Weights of a small transformer language model: vocabulary 4096.
MLP neurons of a small language model. Each row is named by its layer, matrix (gate and up: input weights; down: output weights) and neuron, and shows model dimensions 96-223. Each number is 128 + 24 x the weight over its row's rms, rounded and kept within 0 to 255. Numbers have three digits each. A neuron's up and down rows have the sign that makes its largest values positive.
After each neuron's rows, "fires after" lists the tokens most often just before its 100 highest values on Wikipedia text that the model never trained on. A number after a token or word is its count.

L7.gate292:150138099131118137149146154098122137118135154076102094138168119115141149152089134068109160121129087144135120145125076100111086124144097150107138110156117110132133106108101124139172123086110139091083181137118132115135154148117127184138093128120130114091144115106107131145094131160151134123135145110076111104127139129144111093130111176128139129129161134138161147091161136142130115086146
L7.up292:146145142158087201154125122104125135133104084116093119140146099109107136152143070164116115145119108125171167147147100134117123134144155132080119091152129099153097107125138132125139152075141119148079148144140121137120140095132117124133150118121101091140154102121134109137093163130126101132141134119072102136139108110115135116142127137171103112110158160124121150122166112149122060086111
L7.down292:135119114124138139155128081110098133130117091093102144136137128139113125122212111123096078129094170154097110126101073179153120136155179121113131089105178155127111062123143100110143172101154128133088115101112152120131113080140122153133110120125102141141171166154128115141102098141154146075098129119125116154100140104154136155137143125137156126133140140116105132126134108100111107137130
fires after: " G" 41, " g" 16, "G" 6, " sc" 6, " r" 4

L13.gate118:148112132113137121122089084133088107131130067169160144119112129120128156091119120131143135129145134118144143112166123166148105156093136149080127128119144134109168102102146124156127092114087111136116093131123136148128113143138161119132146137054176101104139156148142136144103157127117107128129165110160135129113143130093171153165155075136135136085133113130128089167124131130119152120140
L13.up118:103115116121149089111134118130144137118117157140124123139146154139131132131068105158114109095100117153130150147155130104085138130159098128151084151111141114150095178151086165112130109119146108134099126092094111132157153160104158128181129100076138134127055155121146160081145118133145151121125136151143147122132122100112166119112155147105135139161103165181131120122096162098166119119133
L13.down118:113154141155089155134148123095134105136124119137090139138115135134109143116087133125129105150121146147134152139106118130145111112111130078135125113120125131109160093103128124061138148106102162155147114114158169110110122110082144123103132090150132120111153115130160142129128129124142152121149136129089128127122135127133081139139093121136113148100124041132136159172118150122105103095113
fires after: "," 64

L11.gate343:141104103155153085163094072084151157141129116120120161114139123175122125086146149111115137125145159194134115187140130141093138144136095118115112157164120149117125162139124127131099145151131153162155121117081149117128120087105179137131137124173121101098101191125115133121126144137129081165134124115093137165139093128131122140133100086072190124145155159166129108165170172120152125154092
L11.up343:133128167109110133100076110132183145130136121131117129145148131121147122108124098102129117136160121098098109101114139139164101144147145127139085102120151122139146150182114159133118094164134106159144143158130138125114088134131184116136109122116106125129108122133103146136103137064118173170159145081132124143121126112150114115105149126121120135104148106163102128162129119176129096175131
L11.down343:154124105130113149105164110116108106119146185147158139117141130148131113174118144122159124160085129130134152123118140121082131124140152124168151109101120129120152132107129098107133086155126164122139121153112156161153142116081148136143150151104123110125127112107149170124120108118118048122123095070093157099110091127102133130123113161131139126083170107113170115129140169117125116117156
fires after: " |" 18, " Go" 12, " B" 7, " North" 5, " /" 5, "u" 4

L9.gate505:146168151156102144085114172119154162132121130095133161132149075080111096117144151159103146137065092119099093164127086134128139141141168119125116097157139128114082119135150100140133158034145139116124130150128089114142114108154161095128115125109116141112129059140164141088099111129117130085124114135102127141129129113111140092147108146106093142161168118134119092121110109139162107132116
L9.up505:131120116139118165093114103111141103090055129148107144134111072134101133093155145122150153152123110163085130114104166135126144131131143126144092102116140105125104148129131114098138157120090086105135128132100110145145124124144158156159160137166127161111091127156133131103148110151145172149102157129116118136178139075100108147094131146133115106174147127114178135110093139137084138139119
L9.down505:135123128120116143133145136125147133097117098125169169132134112086129132094123113112131151130123130101135106117106147142163151140147176150125120148099113109113163098102151115160122124115154194132109094078149096102130133117123135139121140133162131166141057103141142116087128111150103129158155143119095150129134147106107136087117080103116165128144141142101120083147140170136097090114139
fires after: " F" 26, " a" 11, " V" 9, " f" 6, "f" 5, " an" 4

L4.gate316:138175139139118083125114105127096141130148132126084146119093133142163138144157169133120144144142100132137134144088113126107166144143145135153128155125154149111110160148130124142142104143127122135108095113138159155111092101135112173110157129105137117088105075140127104052150128148109089125157091139086130135133112097121141137135108086112097138084145125128113133144123138117148152109095
L4.up316:137132139154112101110152153125131134131137082136092152112160118076122191129143135123161133116114145101105140094116111159126126119147166174140134101116118126110138132163112137175124136182150062139103161112120119139104125157115123131142143163134132151121090097127143157079088130186119106165127106142158114121140126088112165139147127071158167149089165165174126155129120155118149163108159
L4.down316:111190095118126126117145145154137142127129090128115130138137141113101126127128159145102126136127175133132104186109120152128134132156091115125141139157090135190121089164108132149125094118161111157116160156137121116094153136139147162112142090112144109173118154134165139148099127110101108132177150135158167146125162128069149095146167096122108100103122104137139122134133100147155144143120
fires after: " h" 22, " D" 14, "D" 13, " H" 10, " d" 10, "S" 9

L10.gate373:143133146153092125130130156146103129138124113151093128152153195119113151109116136151148169104106127072099117190141146105122113104115118176132117150140121121135094143106094165138099162180098099110128125127155092117161128158140137140130119096112076122079102116105156116159110089126119173116148092061134154129105095150121172098123155122128117083173136106093082123170159131145140151158131
L10.up373:179137151144146114116135152105138156157082114131071143132162065136125115162131103109099102178114133118157153106135154136080129160126149143091096160116162102120122122157114096125142110110117098166131150177129117138094091108152131132127101120157138160135127094140147137166107120127108142131143133127137188153099139129128141127143145173139081177084182156137177143163112114113105096123158
L10.down373:144122087120158134136139093129205133206124113163148145134129122114102137128107124144087138195136121134116145135154143136116156123127159107128101106131137142124148112159156124141129150126160132128131156118118089139137168135118128155123158088146122183130113117105160128112104115179146173147127127135167163113127134174156147105140165106143113096090141134095148119145109121143135115122108
fires after: " f" 16, " F" 15, " V" 11, " v" 8, " K" 5, " h" 4

L4.gate339:109107150112157141130120093145125168138127141120132125122132127080090136102126165098149113114088127089164136117212123139127079101118131170146144135120107190138127164154109145118112090097159120106109128133080144150155155149093161130154167148122094153111181116122103133151170156119143170143137097136128109151078116110134107144092142133092175117150090134133124071102111158123152099163154
L4.up339:137110135111158117123132083126109099103114110143109100132106085097117099073156142147097137153117122129118129161141123121119125120130131113143098127131149105104140150135140130110104148112135125118130112136103141130119159119108133152179183102133088102075124149204111135133164127129088137139094128112168171102113189175140124120107097106131140144098079105131154090113140073126151170127132
L4.down339:139140132129131139155089156117126089094111145123079106135124123129111111131114128091114128148088144107128084121113125111120099101147126105146179149132082101116127114137101091119142131147113091156101109119147163121115104106145121117142103167111140147143165193096091163114125114136058096146140160106130148179122116060119146142111127148160151145138139112101104163175161127126144134114111
fires after: " o" 12, " e" 11, " O" 10, " ro" 9, " Che" 8, "E" 7

L5.gate410:152165133124112155109110128112130111135123133161116109116169143095076127136142087133090111127118150128147073137162125109121127144183114157171152119099137133119170142104111159098060140132081123134114111169105131134139152114145159135138136145138167118182150165123118140130175115118139093116101122092139127080140143148117113108116136116115139123112112139127124173075125138120149142108162
L5.up410:133132170110117112114118113103126114188178142165108102118115147112145151124109144131108092126134134121132076134131146128149137099119076119117115132099092131117105120098154107115136140089099111130121144109116145108123103118074128148121117126087151105138132081165175134113119117109146165146181146140094121139075127145100128164099131143115086097168128130084147152153111162083112132163142
L5.down410:154138137107136142127079126085088133138165136115149143140141133113143155134123136102179116102150098122115104141144113120152113154113120087128140159085160105117121169152138124166106136138143134131173117099121126135100114135157116101108133128163147130105108116147108132132141088163165129130178126100147125132159136125127111141109142141137128121135110169140114141086125149134123147147126
fires after: " " 45, " n" 27, "ust" 6, " att" 4, " the" 4

L9.gate304:121173127141098133131104139145085153081164154122187149130172099129102181121127153131111110153121103113159138144120123090117141097104141110138116130144161093169089108132128076093125149146121116113091111158122136130113146149125145121115146081114123169112082120125159133132129152165133146109109140114078108122145123161134106117096147115123096107120160112113142181103166089142125111157117
L9.up304:170169101102108137099106140188130094126160098115162115169147092140154146130127136135142121141133107158139144107115126112130100085076129124135099158135153081132088164114123123171142095122171097168111146116134149106142131146104138108116105085131134133144091113110130132096120114140169098110099128142132127133125109163164134150095098113150139127095147099148123096111127150143110132126133
L9.down304:147133111142142177110125134138126141096120177121130138180128067179104152119125070111153133126150114130140148115106133078138110098111130124061157121131161118148124142124152102098153117143115108123106130105122102125135130081113158099139084120151109134120173130133169127127117142135140129101171130138127139157181156149120126113093144158112136130149103117165163126120124140148148172139123
fires after: "," 26, "." 18, " /" 11, " |" 10, ":" 8, " " 8

L5.gate347:107092143145129090135157147159132117153110137167104168150124108098093153084136118149151130112129162150142134169100123138173150159112077128121130118107122166118114133121109115148125161130163118101089178117155144116115097126124093118168111146117166133106152159140093112130117123184111120113132174110074162138139141157130140088121100123128092131118140118102138117153144152101069156135106
L5.up347:116112170102117175098093126105119166135123105133089132136175152170125147100130137120088125117120124126150138156136108161123099120145157082096134128124099143118131134126104176149114140162107088157139150114141110135141128150140128132114154164088108114142130126112124139126130125123084108107144151152133158130110121114126132122107122121152158089153124128140120145120096111081108123145151
L5.down347:119152138187122151146165129119133120124124105100124100139130107121135127069100157154157138070107168145139149152138099147106159073138117096146109115133144110123153094074116121108133153088121137145095146143159107138130132125099122130131070160126165135086108119141137134187140149153087090168129097103139164142143132109076146123119157124150129099181113200103132114140132111144137147151131
fires after: " w" 18, " p" 9, " W" 9, " Br" 8, " Gr" 8, " br" 6

L10.gate393:134141115163117103120119121142135164108152084152141167110133126182118150152134112125158098129135148180167116121127121128090161132146131135141095150098136134115104107147121122102155122083110145095146099148105103117101141153151112118186140105111139155120138103146096135090100109183136152155112092126103164116133154141072125116139099114070120142145119140116081155157135136168117104142109
L10.up393:132158145138129157135120111142140175121127098103177128129134137155119167139120123106187123152110117191109146185135131133103131158196150131057123121118125120118134110100113085128127132101115174140127123132161146110068129127129134167112123149106136161133122108094117152124160132168138114108104101119103121120128091117093158149142136112142143167101147179127122096107088146109097167089129
L10.down393:090157111156083131095150178126170117107123090112119149159130125145096169154177138104156136115123118176132140131134144118132117101168131149171136112088137085113143123087139159082136127135093118148149108156131078108169088161162157142141127134139145175106145119130125142142125165141122157129159140125144141123086141149061137156123150161129164113103129077165145126161141148163128104156110
fires after: " " 45, " on" 16, "On" 8, " –" 6, " On" 5, " |" 4

L6.gate128:133124120144116117119110126144119163118139148103125091103162100113109146091112073072173077180110110130175115151112118160124102093154150167107120151110143135104169119145113095156100116133114139130140113128115159149164138097123099152132150148123141124119147125092120086103170151133111130125123111157113087140141148179119171144074086099147111127132145119117127168122149147094121143128120
L6.up128:127168170132134113147151164130075110117111139111098125148160182133126114108128106118133153112084116160103137148119117093152094089139131175166127142117128120109125135142106133162155121163104108167129132099136115114144118094172085075120173149141167104113140123101087117130147130116119146115133100140118117128089112129135154112188079067164139147141124159134158143114172166094151144115103
L6.down128:110107159127135107113106114102103102144163151123125144114081116135117111115153100108141110106165088127089125141106093143142108160113122080119151123132171133135121119122149097126095115145107140137130116139105140115086123139106121133108105104096159124152139111172122107178135113158087127135170105112125138139114085129124117110112154067111128141074106123073169154095117119155151109112148
fires after: " the" 35, " of" 10, " six" 5

L4.gate401:135134129176114109144155132075140133132092088168120113159118155116127104120094109156116134128142159119118152141121108084131150124099139115153094147118148143101099115126120137122160116137135105086102163096135142171115155161089148118082136130123105144094087144148148112111166149153066132154130137115118119130128120156150123084131165122133097119132085106097130106155105099071143140158162
L4.up401:126122111126079141109088123112117123136099127156127130149102148120159097160139088139128147141091182073134170140121141094146145136118131085118137142141144128143119096125135125068127123120156119107099127152106139131137174094100151122110135147114145138131094101152125121136152143161093094152155136147123171142169134125208134134115160108135112138164134166080167144154095083119107121142122
L4.down401:123135120073173159100101130139133113111110164143091111115153123101153107108100114142093091120121147096105119130109141134148130121135151115113143151140139103100130155135081136116100148112127112133168089113088131105129124075124109153153093129128147104164103123120146108074156099116129097144138155165114156128096119162123152100127133121146143120150163166105128156146135138155136111127092
fires after: "F" 19, " f" 15, " F" 9, "ust" 7, " resp" 5

L7.gate374:087130128124122129118092097106192109130126164146128088122152150141113113121103134119129118094116094135090147135125147123086108160141120125142140108150111116212132138133200125114154134157147153140135171148120122193105105140136107138110090127146143145170122134109135142101137125151121169095113114125149097129152147129179117097135140195150118077093160173124105148152159155101119080154117
L7.up374:152159121131126125147111171122137173134142176130119073166145124088150133131146107179082160161136108124111129144112139147103108116152151125106131106135154135128132147163120100119090141143184118152115136117108101104156136174145139061111165126112092112108147122129138109099091146122088068139108167115105133122140143185111111141086189080156119107117141062146138165076128127103142122140152
L7.down374:112150080140139074153132120120119097128161128126139127108127125150157119125150093156130130129091128133128172121131131137137153133137070121147121070090121110125125142170127127159159108140111134124140150130155096128165109170121105120125104177150133140135120123145120136143079128174115128098151103120126118120136140140116110163120110176116103133136147193114134120179106073141120143110165
fires after: "," 97

L10.gate135:132166155136127143120106107130116135115142136141161154122073144114104141151122167103099097158167113157101104139142127123129139096134108121086115122139111143088137110150156090158143117090128141146144082125151118122132137132141115110131148130141099172115110111099142132112122129155139163156148143084141120147141114123109126156109127119151098155097132158162072132128143107115171107067124
L10.up135:083184141091147117115106110146124111098091066134144148134131126124115119156141169078148086124088126121082109141090153127105119085132116132099118154112116140181115110095165126140155125129118098164138102073111106101108109137100116139137134146152151163133121108137120133099129125131162156127127132126090087105123123118084119120113159137145104120131099145139146103115134151121080121117141
L10.down135:144116157174133131086123139161140125110140167109120141118134110102133111103116107115083109132099076164170141148172114135118100119156127101130116143111114093108171130097116079146116115124125119151120095094128121168142172128129121147121109146122124148130144145104140154109093107182146156114153126133129153125083114121147152173119138121105098152100115041156175126131159125152144154107122
fires after: " |" 26, " N" 13, "-" 7, "," 5, " L" 4

L5.gate160:117128180110102161075141096145138176115146127150179136116143124090118116145136090139112125151068120145161145161156116106134107116201108153187092108097066151150125154106151099125150095117142109125121126093162125164122139117136115148150127128121160123126118087107104117109146141190121135106138107177151113101170145134152092109122160118171133136162106164111179146155114122113135135132146
L5.up160:140101148149102131137104107099150098128191154175104126129074160157168085138117101103127140149123128132145127162125105110164153149114113135157093121144118152096123142122116150129099102112151097145111153142152122143063136141147177127118070098133161147121153100127125087096115120142091099131138115116131146138110116148113127145117148130111129114152122127102138127164142096135118141111163
L5.down160:131097126127117125112106104119124090159125120100105098127140087124129105098136113127108125166146120139133157104122148100159122124129122146186087131141131098132104119087134130097125115146119142118134131133096147122131154180127185118135141120108099143146146104093115159151132083129120052127127179133136127106112143131123166102118167128148147072117182105129138131119097111145134106117092
fires after: " F" 15, "f" 11, " ent" 7, " f" 7, "st" 6, " an" 5

L6.gate508:125150098087120126134133107105113126136151120125124143075163112124107156088147125103131088147060119111127179168102123151144130096109123100153149149100126177118121124114121154160157101146099131126112112142123096139137138135107175099125152203091123102141153128139111092137098151128138139154111132094105125111088089141074125112093108109093140169174115118118132121166120124145171105149174
L6.up508:164131160158130129104141147120156125133155121160147095119118136147120137119117130101156156155118114140142093111119122139134098078152154129168126148087160128143152121198112137112151140191113110134110131111101115110086152131105141140170091129179154116074110108129162141096150111150119122136090110126120111103105159126130138166155108115131072185144142137143172142105116133142121131146135
L6.down508:164118137122120144123115129080135150122125119131103141128111123119094135124108120164158095131126093128162123133100118158163130148097124124086091077154146145176135156154136177084054142146165125125103113100154132127141164127187107125106124142110097148133162133176099120123080109147138158122095130138144126142159143115174138072146148134144119094109143120106121139171111164119138131127116
fires after: " the" 48, " Th" 7, " The" 5, " first" 4, " N" 4

L13.gate35:131092119127158164125083102148117077141117142124133143107144161185096095126108111106162169139133132130139131114126178147121111160142184136114127115114147176123109109079116132086128147135153172153166094069141101150111140143124118117121161120147143123158145158125131158143153110125144114114159127121139109145149101142152194153153120128086155119116142128137137097133163141152142166132164
L13.up35:108135101141168134079142133136120120121143093159123114130110135131115128144128138141128151099155105108108119126160165142124090173139099135100146146079136084087111126173131130101125100114147146129125127157171120118132100144098103160108127096157100148151121089123100122102109118151091083146108115145109120172142114135127095120131148185132117150155156098095122125124126088139122148123118
L13.down35:142139149133127114112072152122159165112135097106081141119123198135148153134156136152114119097085134138112114124100126079098153141108150126098166148148120127125143140117168125123157130148120096166110103113163134096145143153119093106132171132160114099110136093109159085134122193144145112116129109177176120089098093125126125113085141109148101176147125127092099125127167090163133164141095
fires after: " " 68, "–" 13

L4.gate2:112132139172061123097112110131088139121134137126141143091119117138124136153150166150104132106148170147107127109079099146159112120143124100112086158142128123168120115101101126126150082106121116139082092112095115116122146119162135151136152104136143132074142120152120143133154182136158108124096137151129103098168097120162153145083158152153155126101131123142153152110115127123102101137118
L4.up2:145143089137121161157098135139128164107127159140139131092148127131082139117147129075088136163116123184117153162093109137094100108104136113135133125163114154155144116159108140147154118103112140151151140147182132126144153180086133127111137104141110157130145124118118160079108157137132153128126125135113138119162123115097101138128120130071102093114135139146141131126164080116137081146177
L4.down2:142142092128145116120116112099119118105111143103151089152121127146101144138156164119139106113119117155124157143152152165172093176159149135142145121095093144119129155159100141167181100122105122093138154108100112160118139130163116114112155110127109141157142114101090105123109145130094120084140130130134094144143141130139135131100162099150112109101117099113133146099089112156123107126148
fires after: " G" 42, "B" 5, "G" 5, " P" 5, "S" 4

L9.gate64:106143129086145082140124111138118169132139080114176107151139086078138161135139121109143124142140147161121129155111144120107112086133166163141087117106146146122123124097104118146130110095130126142098119101128098107133178144126089129160120102150132136088140136154100147079154124126143124105131127121080138118123115128161113084117112144127114136121135138115159110134062083107131159139072
L9.up64:163138109117133117173119146078104134137122138110160144149134102137144126082152136135139114114105158127142090119119129093124144076129113119117088158135170110152120074095132135127132142133124113087120121121146147147097112093144125127129152106102076140066152121115149107101113132151103151121106150158103100091121120135113102114137128144135085122119104165099140112103151164133166135127122
L9.down64:125092116130102157118156109116117111077100067075140080103109098096106118151128133110143151154081104111138122137154111107119140143147126158137133133126086124098127147029136093143140135115080072130109131143126159138127147152147163150138125091142159147100156098125131146105127148123181104146113122107096123139089099146143125141111116125131161117105126083116131146093128158127115103123095
fires after: " |" 22, "-" 18, " and" 10, "," 9

L4.gate433:123101155090158143115147100145132180129143137139091200115131118149164123125144129159139105139110169119137144140126112142098140121119103106179128096116108111105140116141120119168139123138121073084096109070117125119112135098149148131171116134143146073151132116155150132160120119101087124121125122113114158087119113080113145118123135151130138125099155164075155123125112154140095149130143
L4.up433:134110121072117123143116113088141150147098118151090148086156179127158126100183170127130122137135109122096133098146121149104123106139137123120163118144123116150115070162122133203143108167150086148129109113167120135055133129146142125106120108101104139147146147125135137128128124111152114138139128141129120087098171173151130124108111094126133128077145141132162098129153133130088106095102
L4.down433:143130106124142117159156100126121159131108124116126112154108125129130116117121125108126129121141164150083094117142100066109152138124110087142124129122125087134128160133114127093162169090116108077095110112112161085115130165130124139156174132176127132142151113167161154172122139097095122100161145095105111087120105133110119116138143194172138128136140097117130144168155115132139123134139
fires after: "W" 12, " p" 10, " Th" 9, " W" 8, " w" 7, "w" 5

L5.gate245:141129120123155136140120130150119153092149135142130135135110167141150116156103140133125124149116143151117169137152121129121119142114154115086123129138097122073151134129124125169143144118088114139142151098102138120115116190167130149154137162177126118107148112170120141138117092117064100162124105083111115085089127103126118096131066121172114128122111111122132108124144172108144142096117
L5.up245:121150126161147122164105102138061132122114176151125126160112166164177145116137138164093155115121118092120146148116142166111145119145164107157139133155116119108146137145113104063155113146113111070144114115121090136136168116113123112114213151114123112113108143121136133100113132134127149159120112092140161175104123121113154147087131120157086130114181109137149119165111096136195064122108
L5.down245:130110080144154098143105129112123118127158109125149144147080133091086148142131150103139135111138108102133196192147094153155076128148138151096159119096176108140125137169110096137164163148153100126116092114148168160128135114158134142111124099126083133109125111147133146146112136119130156131131160173135160096137167126133099124103127172135097161130145109137107136123119132160107127087124
fires after: "," 31, "lo" 12, "." 5, ";" 4, "$" 4

L13.gate33:088107100110179083145117153127147167148113118105100130121151116138093129100129139148170160145153114161098138163141115136146133171137143090140146099106122133092114082117110143130088182133092130087134120130080117121072135113162121145164163109162139149144171143096164136167130086163137091137131160132111154139094123093129163147121130173108150102143117159135104136121134144146105107137119
L13.up33:109133109103102134087160135157134122123148076155123118137104080117116137094114156071152124144133127140156158172151119092115126136110106177116157173130132145171132130083113140094113110109117140097163100129139129114115128178114095119121185131139160150170102123142088117116148138132106119118104097119115119142127108100127144151162159131112110114148149182122108133119109102079128115134125
L13.down33:056131150150116127089120139113164139100173100135114140130122152157100106121072144144149134116116090111146149095144111168137108135091100121128095132155124123106104120136139130139120141122072140150117126138117158123083145094125171103141088144095133107116133131121158079149096105122136131154140128103160148128148145165103165134132116133128173107154130120097150156135124115130115142138156
fires after: " " 45, " |\n" 6, "–" 5, "\n" 4, " made" 4

L5.gate321:121097179097133079112141083133159127121140146143102112115135130153145088136148095162129136107118105096158111091067146156109145102130111110143132130154103087153100157107120093107177086094126109158146128153127121111120119121158139109131153116128111071111087135096172154150137096142123141120131111160144143159171125103156116126143129131130130148147169115103082151103169154166165101103176
L5.up321:121115080141183156114134116091110125126147123132143133160134115107065119157131136138150114122114097143140142102122148095116090117157176125141094155128140116143113135136075167112119100115114161135082113151147159140123154147128111126139104105116105105160114131139131116153162134064147095118141173149132137139130186105150160133113111110128135146117129121128113111158122128147152108150117
L5.down321:129102145116133143156102153120132162142122154113123137134135139144129145175115154157121138154140118129120111102139138113128139134120115156121138110109161136105140127133170098117140147148159111136101128150087135142141170125163139067138138136117131104101128095143160104108139169142108099136078110119108139164113139146113115141131147123122113106182173129088118148157111117128105176118152
fires after: " " 34, "°" 11, "11" 4, "ae" 4

L10.gate189:160155141124179113146116108123135120105127126162094174158120102115096115120144129085126140179149119122117109134118126152150154160114147128112157145136101085133105145128116098183153169152103113124156087109136175120114129131134084105181170095120130110115124140154138139115146154131123119126151137102096151115115068070110153127161151113120143114161100133106145091119139140123122142115121
L10.up189:139124108135099148117128108143151157097107109146130098164074109091138083153135093117157093160133165107111131127157117098138143104145134131128115133125123123080125120121162145119104073122156125156157127167157134151112118168115142130172102086143132141081112124122081115082159159096114123094162091101120148121089103091142173127105135099096137154136148130126141144122067085126129132167110
L10.down189:136123129133111114141176125178152095174114128102117131166165141152109163164142129138143142116121195109108102089064131128099100114118124126130147128128122099172143112107133074150144123163119118109119104111141153098115115128113084139115088115106084124110115153099118113155120118121142105123134146123068122102113108133067141118152146088116118110129134109146115104117117130146097138134150
fires after: " " 41, "\"" 6, "." 5, "ed" 5

L12.gate266:139149135101081149116137137097168129098114071139145138169143142126111092078141164147157118114126113145139115148156115096086094131134118153138128162140118121123101113108089124143128098108098133106127173155108145149115146122134095123132125127137122132141133164118143085067125129144117135154145082144127116129160132133175180146128149124116156152108129109123078105094134112172122148196124
L12.up266:114091104103125112144144106117122125062127105130133147148056130139109156134131136111148143118131130178177132103129100115111109097137093108130131128124135217141128104135154145111158095127089144092104124141103098130103143123110137172110137117134098136154110107118152111109177152156108093117143105153137096106126141087138126142150166182125116162169143113131074117101122147112111164129148
L12.down266:111129094137134145115116113169119132107123144132093091156150143140120105146072134140142098084150152109126167133116141123149152132130138138120149139143102116112084164132110109153135119140110145156117165105162113099145119107137120150142120115132141107164187086127148151084092149093164117146090169122115090126127119132144138131087143157174122122140159100119154146111075108164195152125132
fires after: " " 65, "–" 11, " (" 9, ":" 4

L4.gate49:134129142133131131074136104127096180109115110122121109133120121069095104107145088144144143137097113088071124079145094101116120115115107104143147089147136143141118100121056158115085108132142096080090177179096153151123149170171130156087133103139146115133154181128138098172144142089147141122120164124143150143119108104138088122148134112112148120144137105127101113140126127145141124138150
L4.up49:092109103086121129143107125141158165119170164138154106109102080118116159129105108124121136078098153102124120092122096062161144104125122132126136121165142103101125105142109138147126126151148123133117136097111112138125149139111106122118153093158152132105145168121136087162128162159128159111102109107109139107137143157118083113117177147133112152122123135122137138183139175100109151105128
L4.down49:130135168125147083125142136153112134096119089123108109143176181134132127138133135125100169172171128143147114105132141131168126096132149107147102159116112117103141121115118153142122130129118143118110143100116124107111136169157153139145189125099124084145156138108126095124139089147092138119106109129126090124159149113111097117137126106151136156131116116079168131136170122122143171157086
fires after: " E" 24, " e" 18, " l" 8, " Votes" 8, "E" 4, " r" 4

L6.gate238:137137148162102146133159107144144117087154151145127174148144152126158169141154121116164144110129166156144124137137134099111107170125125149089112163148153113165109115103165101148124106112123134167119131127153156129117096102128135087118142108170125158145164131173106136096098141138110192143143155100128082107156145103102074171134198080127147137132127088155119121116110143150145099112111
L6.up238:151086120141130143099132109110125091100127144085156166119172135135156116156134141108145112145113102151101137099120098086130125125145113170088095137160125162084132125155154123132153141125113122110128120102098129135110072101174147109123128106116140147076149115128090125114124112149104119116120149105144115080110160115138104146155146086147139084121148142140140171113160104140142145103136
L6.down238:109133112130112170107137110114132145149146120117171125100125111117113149146159134132141118168117107118149116085142148105167129084107140120149073153165138134096086149116140131101161107124075123146130131125151092109132165162092134118110112138135092110171143171105106117148159177115118171112149121109131112158180134137139131155090136100114104128173149102174109101152115124080160147112151
fires after: " po" 15, "olog" 15, "i" 14, "ur" 7, "hem" 4

L12.gate303:079088101095139117166152136133114120129088152109081113078122134161106113105114127131155127086148119134119121131158104102160076106105143115140109128139116122171104107123147125140093184142134150128141103107142131114120123148113097122144074137142112095125141120124101127134148110133119124106098119152125191187116189100135165142132077131131186143100108132118136134158137123148107094099179
L12.up303:138129106136111094119116088170139158158174060141161128119087140123124156124120136112153114128117142125136142172164125104123137139172102127139127116125116108170137103112094130108132114142104116059139124133163158188128132101141118100124148139132109121174121088134122145139108134129099138131113118145164117122105144133141087119091114111123135113102154168122095159132115137111136115126103
L12.down303:142112178142106155149141124109160136122120096133120136120115133101127082126160142151100103132112123117138123131069144149082129150165097127145076114118152126087146112105128125125151088139109114120099101158118117131138161148141145151113145122148136171152113083150096103123168159089111121151126128131162147110147137141092120111129171132128091183095131099121113091120117139104105164145103
fires after: " " 31, " K" 5, "2" 5, "7" 5, "8" 4

L5.gate548:157110144122179105145121107124154115086109138138124107148191107138134150132168120135203152136109159157142125158126119093100104143150137212158109158174121182071127109136151086158125133144122102110095141164151126124151114100117132100143097138143139112133122129153122109101135095123139130155139100165150163127121121139152151104169116125149144143141161146094150115128137121091150149104176
L5.up548:161205158110114165120143136116086120104137149137109147129157119125075118143153116144147088122076166137128180113106105144125118141136148178129154162139113105120107179099103135141090123091137143153129123139168117109104158170133144127145171139157150133170127147162138189139138135165107092141160106160098092117135115121113122109140146129148137145131134183102128168111162117124134121109130
L5.down548:130135150157088133106130137071136090154106137117174143089140117156161147184089097123126127186129105137117133108145132180153113145114132161112141134129116103123117128138111100133103125153092139141139127170127172114087071146122133156094112139122118101113106150110153124117154163091149142153097099166169103117116126085100125094171146104153159147149122101152182119152130085101088124128119
fires after: " p" 35, " b" 8, "-" 7, "w" 7, "r" 6, "l" 5

L6.gate330:154112103125138169156138144119137149119079153103129154106155097156131140120101157144134149161129141124118120154129117121123110078135079127142154134104132134168159101101140157170129100143173112105099106116135130088111155168090120123193127112145129186140136111105139110096103111156117138141096122120149131174128063130149153145115126125127077099148155131131168123133101158118134097116099
L6.up330:116106170147159124140130161126071083134177176100121163147157081143139136100105151120129140138115139123144141127115148093173129100125095131140091129090111104102129116133130184127129144125118119110118098126091112101153158113119178133166137117118171125120118098154118127126128119137148167106118137164154109148150117169100187133158120157107107111135091119106118131176079130133134123183071
L6.down330:110108142140118103131125097143115184134138089121122125144085089102107150076114161142149145141112149134141107132092103125131133137118123120129161132088109174085128151109116140091122091155141108088171137124100145088101135076134170168163135140151105157122159178073128155136126112133080136158063094116151139126108132131160173137141128129104137139122121141138141092132120147108118096115103
fires after: " and" 29, "," 16, " that" 8

L7.gate160:136154104152124098144133119140101156141126174104071151073090109123131102142159164144117121150087120157109121150137101079164114115117139158160136142125097091152127146143168173107136142150125105132081121124105133110103136139145149105096062113124139129146132115123111161163133148151146121136119160134157120100134147118157133109157119129113126088159138122141152081083134137108183118125118
L7.up160:159115154130164130159122087132129086076139133175119112152108177114134158110105111114112122080114138126137101143125156165103118187140136122132100080125157162148123092091109108147066127132160162204096102110143125097119149140149094082123138148191131150133133118163092110091122126138178126111173133139099119145126148112140126116150155137153116099110131177127119167104114135142120103133116
L7.down160:175125084176105170120135127112137140106116076101136120118135125157166121151145141135163111105105142102100128163112125167101126149115106121109121146111137098118139108111147085110125143107149131089144201135160137133121165121094100176148118156152144097122127151148089098103148109142144115130125082150135091106126141143159073145109130105124088124100110172124134130121120126130114098167149
fires after: "," 73